config.yaml
n_layer: 14
d_model: 512
n_head: 8
norm: "rmsnorm"
tie_embeddings: false
init: "normal"
init_std_o: 0.0267
lr: 0.0118
lr_head: 0.0057
grad_clip: 1.0
warmup_steps: 200
seq_len: 1024
doc_mask: false
steps: 9842
MLP neurons of a small language model. Each row is named by its layer, matrix (gate and up: input weights; down: output weights) and neuron, and shows model dimensions 384-479. Each number is 500 + 50 x the weight over its row's rms, rounded and kept within 0 to 999. Numbers have three digits each. A neuron's up and down rows have the sign that makes its largest values positive.
After each neuron's rows, "fires in" lists the words (lower case) most often at its 100 highest values on Wikipedia text that the model never trained on.

L2.gate655:539469591453424474533515402567538544462526522471548491418450534553532405423471505596449493496467511555470538475566522474424502473382496543552478459536501474474489492577513481453520462382552501501430494522493561512454538480478422582489567515531550448501581500481521497514490534479495447457
L2.up655:487498564445406505539595456556580504471565521525539449418389539564462466460506403550481519454453535547472483501538524470417479487420504521534463517519505504475481477544487459480484487355525467507484471495539529542483515475481404527506547550566529466493522562417597488552531526455507470453
L2.down655:528558533499439452479426435524538510429527589511569480442516568566471393534468516634506451540495538569516540537538468435414496511460476509457523455535526500514481527514475496553510448416551561473453501532496516503515602420476416619500453527491527415552595470491460509435474522541434498470
fires in: "on", "online", "under", "the", "produces"

L4.gate607:482449556504425500550530549449494577519474466394459525401438490462566536513463536490502392470543437523423511513554595455518479510430526571444509509371473607591436502472540473488536435507549413493444454536514612437497456443501604579479520515491533476451445483451433504542512427576494457525
L4.up607:421460571465490434599587545479542444482549560480524530510514472452526458487483495363558476570498337634500397511459444495492434504474474525575429531508410559550434473443483536527525460528513530529467518549488504514483487445505541541466521516529517483406461522450493427476437499439516520495
L4.down607:524414544464468508480465523589483554568574507556474509548507502503480400542534481490447500503428481549526430486406497501560537472534504525531466504591480466469466460404532465482500530414462542472463521522503633455563478468483485443478448548470512472423617562508547581397449459493561468554
fires in: "a", "an"

L9.gate84:424626457517490547478540485469480461421432521590499476526544521465380480497497542517548500526522650527537493447523565438456481532613567515525582589540447511472461461498492468451534503482459493567494428529420519557533559492478487491564503515527487499521490529483527581519422501481502604466
L9.up84:444607399530511426498470530490445500494540525554503474562506500496432547478482534507509504539450545470504547496526518512429465465545521527528489538509484491471484413563455463520522529468525541620575422446508547527533483496529469514560488525438510520523553532409534491496507569450449498464
L9.down84:435509395484471541502537464457503523493480520511463510561489496935530500516567574496460429520500523468501537512550567474524549497479514446434448483473538420454428467542483478501452446493514474533559520454477474481460447432594403433452586466564507563584567536521532412531518530508446441505
fires in: "the"

L2.gate628:573452553476459389471439478497431498444589530565470524655444481514528559521515513503462530481501438513478544510509479463543423397483564553485473532476488516538472460514454449479498515466530476415501453492478480504478434560540507426540535481432567513533408513558575536350510530567525545494
L2.up628:536519534479500500445396566550408470630607587483485536568470474605474536563569442477441477566476456578481585493460512507541522464602556490489480528433462447510506374532516527488506399409518448433540450525552456449557515531504444458498568497463580481461500497542484514412523504472477511517
L2.down628:588487463511441417529455526461480460565609425518447548471501510456446544545357454450514572526484483533467519560494489499521603482492586515437473605518417463491526417448487635469482452532529485553564567454496471490400525424599511517468551508508500550456508543538474493556492506523438531485
fires in: "it", "was", "is", "its"

L2.gate784:470563520480494479564543439456479470502473473456494456584438435406488507559482471469466449530529434460573392591479408525558624438511490486544481552541509518450439414589490497471542549500493564443423517523427493578422563517475375477458518586486482518470596428459564387477607464461504527499
L2.up784:460485463482492494452545474471537445529540495480555469474437474520446413454497418511421421526485439515543441589444498505572573499448570473553444527466444533468515490441508541492537610500529470407503572558467485550528510507458492502451454454589480528452559422481598368567500563490498543534
L2.down784:422548493545431453605581501510506489447555590430533545518456502363456493400465501549454486555502507432543430501433562509503485507507533603531462479520398517462492477450455552489492497529563513453447577560463461513409531537434447539583607521540440477479479617491590453614502503489465466467
fires in: "a", "an"

L9.gate461:519494504415476508526526504531458566480482434483564560396527557584511521481616521591442557512471487586528502431462478493463542510532540490495459524463511489573608491416488610478496557530468506447497583577490565491549486557534542475495509505592486493466425430453595429491516442493495513562
L9.up461:561511521400469503500494558504547450563546482572494530523485502492404504623516533480575487498539410598581535479508520491430490418559548472409477487457462491517573562476563563548539484476560486485592545532548431540521507490491490422539479510482446499462550470515512356505458475547491490538
L9.down461:483514492459474547400515498524490503498629490476489556452563466392426581629522544507567525437516471599558494424581441565460525500623510488474491515452439460489478483477597521528499504548534563551615444503489578621571525471508522466479575472452529483522513478486541503470428483471471430463
fires in: "was", "it", "is", "at", "not", "s"

L7.gate910:511506508556425472376512527467483561500471501404537513503518555522448428573538487454406476477500547585439494544528476440328504585559484469457438505532478585492436464501507451582418525567422555509507517512488464498456387407613450542538636497487494445474519468494529440467498480464519517534
L7.up910:467531513495464563503502572583474563483385511398586540493431416442500505553412546488424534426542617501523405426507512476437486544597447513526478491533476430502500555497582474480479542521421443494401433427505481492542500494583496544502493530563454486446490438462555564550506455508522522520
L7.down910:521465500519471545430481522410486556449441589516518520513519555509440525542486493521449524520417498455473437527481559564411496441406595565519398456582429601408520527488448512572509602666503477611522554469513511444462489487505509540518529586487413568551484494532519486440548494514557427564
fires in: "with", "the", "its", "his"

L2.gate899:449553581493403489439517380463444504514497597440427438453493473533491500497537572552497511437494488520383552563448497392512564569567460448619465432549510486478554465433511524518577613525385546530471500530522511433463498550569531482484483497512526534414442464383476508484461488550490478519
L2.up899:453472552509585505491553513501524555521535556501538506440426502562590478433480533586424432483499489573444466511543456435461476531548519476573563496566515448512577477490476534444505523521446511527516476519477454467576504654505477519609499566485487467474415479505509516509484551490497439520
L2.down899:485466478488406542504492491432505524491504451561499525525581512711504453510453520517546583495554414405566470505573616542544547447458456553438417492494476453442549626489494453541537428493461490418515572467509544477488457405466490545450550559493457514471459605513514470440478506392505499530
fires in: "his", "the", "s", "its", "their"

L9.gate928:471459517476518497518562515513457454554614480520494518515514532563532457474580534518528567465505524534493500491401421506450427533572512411585514482405565499416497515523478486557460462492482499476568526521481497466538470513471602463544517467496481604374480481545464558366401473490486479536
L9.up928:469450479477521441603474453425418496494563545455417487566425530518547562557429467506537600440525523487502564504415432522513467473541433419493551538366451466404435395444522534560527605558437507515561469518456517462603486537490504573575620444533470440495505455537479374355543537577516480437
L9.down928:496489514470473477471474502523485565601484415584455528432463478538613486640553544562592580531530499481498514489452499562486454538555495522404457498435485546540416447542519519543487496614470511525475470493473497514581455607499413491546571530596486498453500515461519445416467478623437531456
fires in: "new", "news", "newton", "newport", "old"

L7.gate285:494520515537508496486422510550419510476570444552548571592534474459455518552566498503445576529426529582486454532476394575492457638451410469512594385456467514514511561484538488584535489485493458563473459520485645445482538569518414514565496501486545459568487546467535537392494575503527498477
L7.up285:388460509448459558555496584510494615427476515447455518435470455604487553639392540483533518410576406523553487552568421457488544576478468500587455495485521492430522467471523426523498482528572570451526535396585485492420472512455464584582540531477476418373517479533537379515439552456419489480
L7.down285:468516528480488487555522498595445548473529475446500518545511494590544386547492544466485525395619469502658365560468426399541450515452534463555397538428544497445566516448513447563660474498462497468458493535558499531598432445392515494490481502513557509489515513487605437494481457525400514457
fires in: "the", "as", "a", "to"

L5.gate667:537469578550461412484505535491553512538530402447471529544473424515483510509406482433484491445482442525421480483473465456486546534475452488541497440486539448518494585500534509497524516485497526454493502525553486461510470453503528510546450457517543404531471531537491588501473492504554545447
L5.up667:432413534554529564496548496542455469430551533534571464591542421521618477511412465410544529466472451458460446497559434443560481423463481450558470481458491460507443538473527488483497432363522544475451464406554498479469510562454481581535466518471510483550439447492534485493499474498441566403
L5.down667:491410559523486571533562467541494485482550499564548495486481418595514483586394425413542536427511392400483496451549486423445457546480490586505446577437541474499497571432469491408489438522512487420531521426530523528480557506493545445488500495372471532502447523535431512540461520494463491415
fires in: "the", "a", "was", "has", "in"

L9.gate286:521410563441504507475556503596451464498533535463447401552535479504446457443636488519491481487512452547470547514554400527561547559603426446499426545435540558566482527466455559509441501485514475442455504519578533527428442503412541525468468531502567526462574552547543459381491565537539612555
L9.up286:423476506473509511527513515543473501465507471507438508529461492478623470499469483415637465546544523518574448505522443489471502412482599482536661424485487548490469562472499579557513565484477524567463542456484470404495469510451539495500455488495468436487472539528475503475478531544557474547
L9.down286:521547549420428477562556522584570399492534527454504513577478491569505466502568525405512399524524423531558528461445425493527571503546496533441449453455516432545397547475503462616551597491570481496478473488484623468581387549390473592501476469461546489472449536467434422456429458588507588507
fires in: "a", "the", "an"

L9.gate1227:579460548403499514552626480557481551451488515482529520469517529540486475536514505575615480481527553591503528468575514448637488519458529509528479564563532486453506454499461460452457522518468543502537470466537475508511549541514497542454504475515617553492439557589442467590483468485509424601
L9.up1227:484512465452485470502589481450414526520522468539607589509515536464485431443414478597556424468516556515461517514529427509414463441511424403532519550533444508565454421528475475423475440460483514460577576449493429548544573495489483547521502486588441412460470494487457504596488455430449396620
L9.down1227:570428511411461506485459459507456562535471467464538496471438503486488480459499538582636493500523483551571550457521570487500522403473480431486548565456477586443489473511512411458457539430485480510517518496521529537521560486482421458465481604509452435457458438513457560564468400515423486528
fires in: "on", "only"

L2.gate598:499404479509489481478490555494507514481512549490542497500493485533467548610581517513604507545511524528454560507472392448460430499467456453489563590465426482495479386495604523484398530479500563579497467535554514506538454525550544515449568506546553559509449538459493515475533510603531476509
L2.up598:578367428414513463502483542445485465462559528476558428514441534585554445542579597547589614555498469539535532521589472553518497465558478477454454478455485498470512480555520539515439581542462473539446425575587575543580451506531525479518541621606474532469513516469469558476515529494482613454
L2.down598:606364403439573469526516530464489424453539518493542465528440541597506474578500579582588555519461460532485490440518474549572427432554506504461491473487575521481520470548490420480480568478459451440511403544521554491570472525569404501527464596571412549452502491484450517416470505578508558482
fires in: "new", "newport", "newton", "original", "old", "little"

L2.gate865:442419543516521435487561472557438440458469452405446479476518433455509464509429501505408483442465555470561418501465385486570523508433506492541434597452484558436516469476480465538419547469520469410522493466510549533447544563508562473479494613553618468471495559503447486465529564605521530524
L2.up865:510422456560522500510578530481405524488517515386541503532562448517489524564509387533482432487536402431463449529469487475498502491397546567437472512428462611479402442375531575520433474561585538498575482493492488415505473489490495514508523515493515448472517509585516497474601480494553486417
L2.down865:456496545503474411545514535512483555458602445530486482528487478436561557525536580541457452474511445487567388498431441484623491488567470447500434592466526555499612430467442445490475488475548545441475464574475492494555447544581464488475501559495443521505488557532454390427497486532476494516
fires in: "an"

L2.gate993:461566489439473529510560526461485444510505519447470455529522517528489440531557465506466484461447515402593461503441497574430411510506442492542495612572517473452525474378512465466563437519489463480469526552465537601485453598465463501415447471490607473404552534415605397464559406570500523542
L2.up993:456381564479430499533550485490545543470444533544522482545556465487514409510481451529394502518577424361447456650360447467502412552465480495536486550507420476505482479408488427541532563478523518510469533619477444579504522501520396445473509511490492469426570517492535412567621486439531467502
L2.down993:498516493522448541517518573494504577478521588466450504453455436460495380470515602497452463440464429460552544507481502547451492551483457494517503598561459472503492513508478579532543543550478545486469579542481465455536459441520491560496544516433475539462548546525578371526512504487582457482
fires in: "a", "an"

L4.gate434:540568523594522535475463509381483482517510450414484500461532454379542492466521506513454464460489499469579431366511472492460480461568514553617468525485515485495488487440468473476471406482541446506551437538528548431441551475406605462516459547565482467480572488479460645539523546569473445462
L4.up434:452447471592440514479559567504543509411525498478517535531470451513478554500565566528449484546550477543470524554532436522535390477434505477551498568542471407464559489489523405521525529449514425496519451482531516525482591566448509394524460402477521418527538526523523466525524543561549493461
L4.down434:479518571574447564547478590570418447512465541482490511644532528714479529561387493545529517471500506589489505500496552539521535541497556557429616478534575428411505511487461543479488426479542512557595514544552520442454482499531434521530449486521432579528485538564611461494531466469474445466
fires in: "the", "in", "after"

L2.gate350:464552518551469472550505446496505511516481542459512494477486478472471550535525551504493548663458518546506505498478539467463461500481613503628361483471485369564585418543489609512562502478471547604570521548473488407504496562391603616610489498564535462444464530485412503515496509503452562499
L2.up350:506584491510562516450566391408525595455497453482518501601522427519392543523544473550541571552494533592505540551469559472429491455540615513604485558515459448517569340517533549492517511423481555504503531556507559511593506549491623569595521460567473536472526525554466497526474475512559483522
L2.down350:611583467481543513558516459559515538528499538461607515567527516686483464533549483433578611460447512546497490500468412474519532446585487519431546572506487575413479597481569500546437521508412517584522532496520457536590471616562497504355549507478523561506572592497546483562480377464611375512
fires in: "the"

L2.gate640:370515548464398516477431524537496554539414436416462416591500542446482477455538412499435479556590536473480492520477516492472433559488428478465474492477482445573454513474503555357387534370500567559464468487503477470454440547538633609426556518498565499458504526501485433543496473510500474525
L2.up640:378533537514493504568527515505561538550409521544540419444396565525559468473484470473488514478482487582581561520529513527493469580488576508547432468573456426484432479562435494456514519374450513574553522506529489534531575504437437521444471567465442520463506500510452513520494485493522502538
L2.down640:532470515475573462565547540487538550532543520593549518412482489619561452545440516423508481491428426553602543496576468558516547519462522502550410535504430468387440451566500483508556609508444428472648587523499542635473566484490375487483435575406412502560522480570502556470472437544484504475
fires in: "on", "in", "online", "only"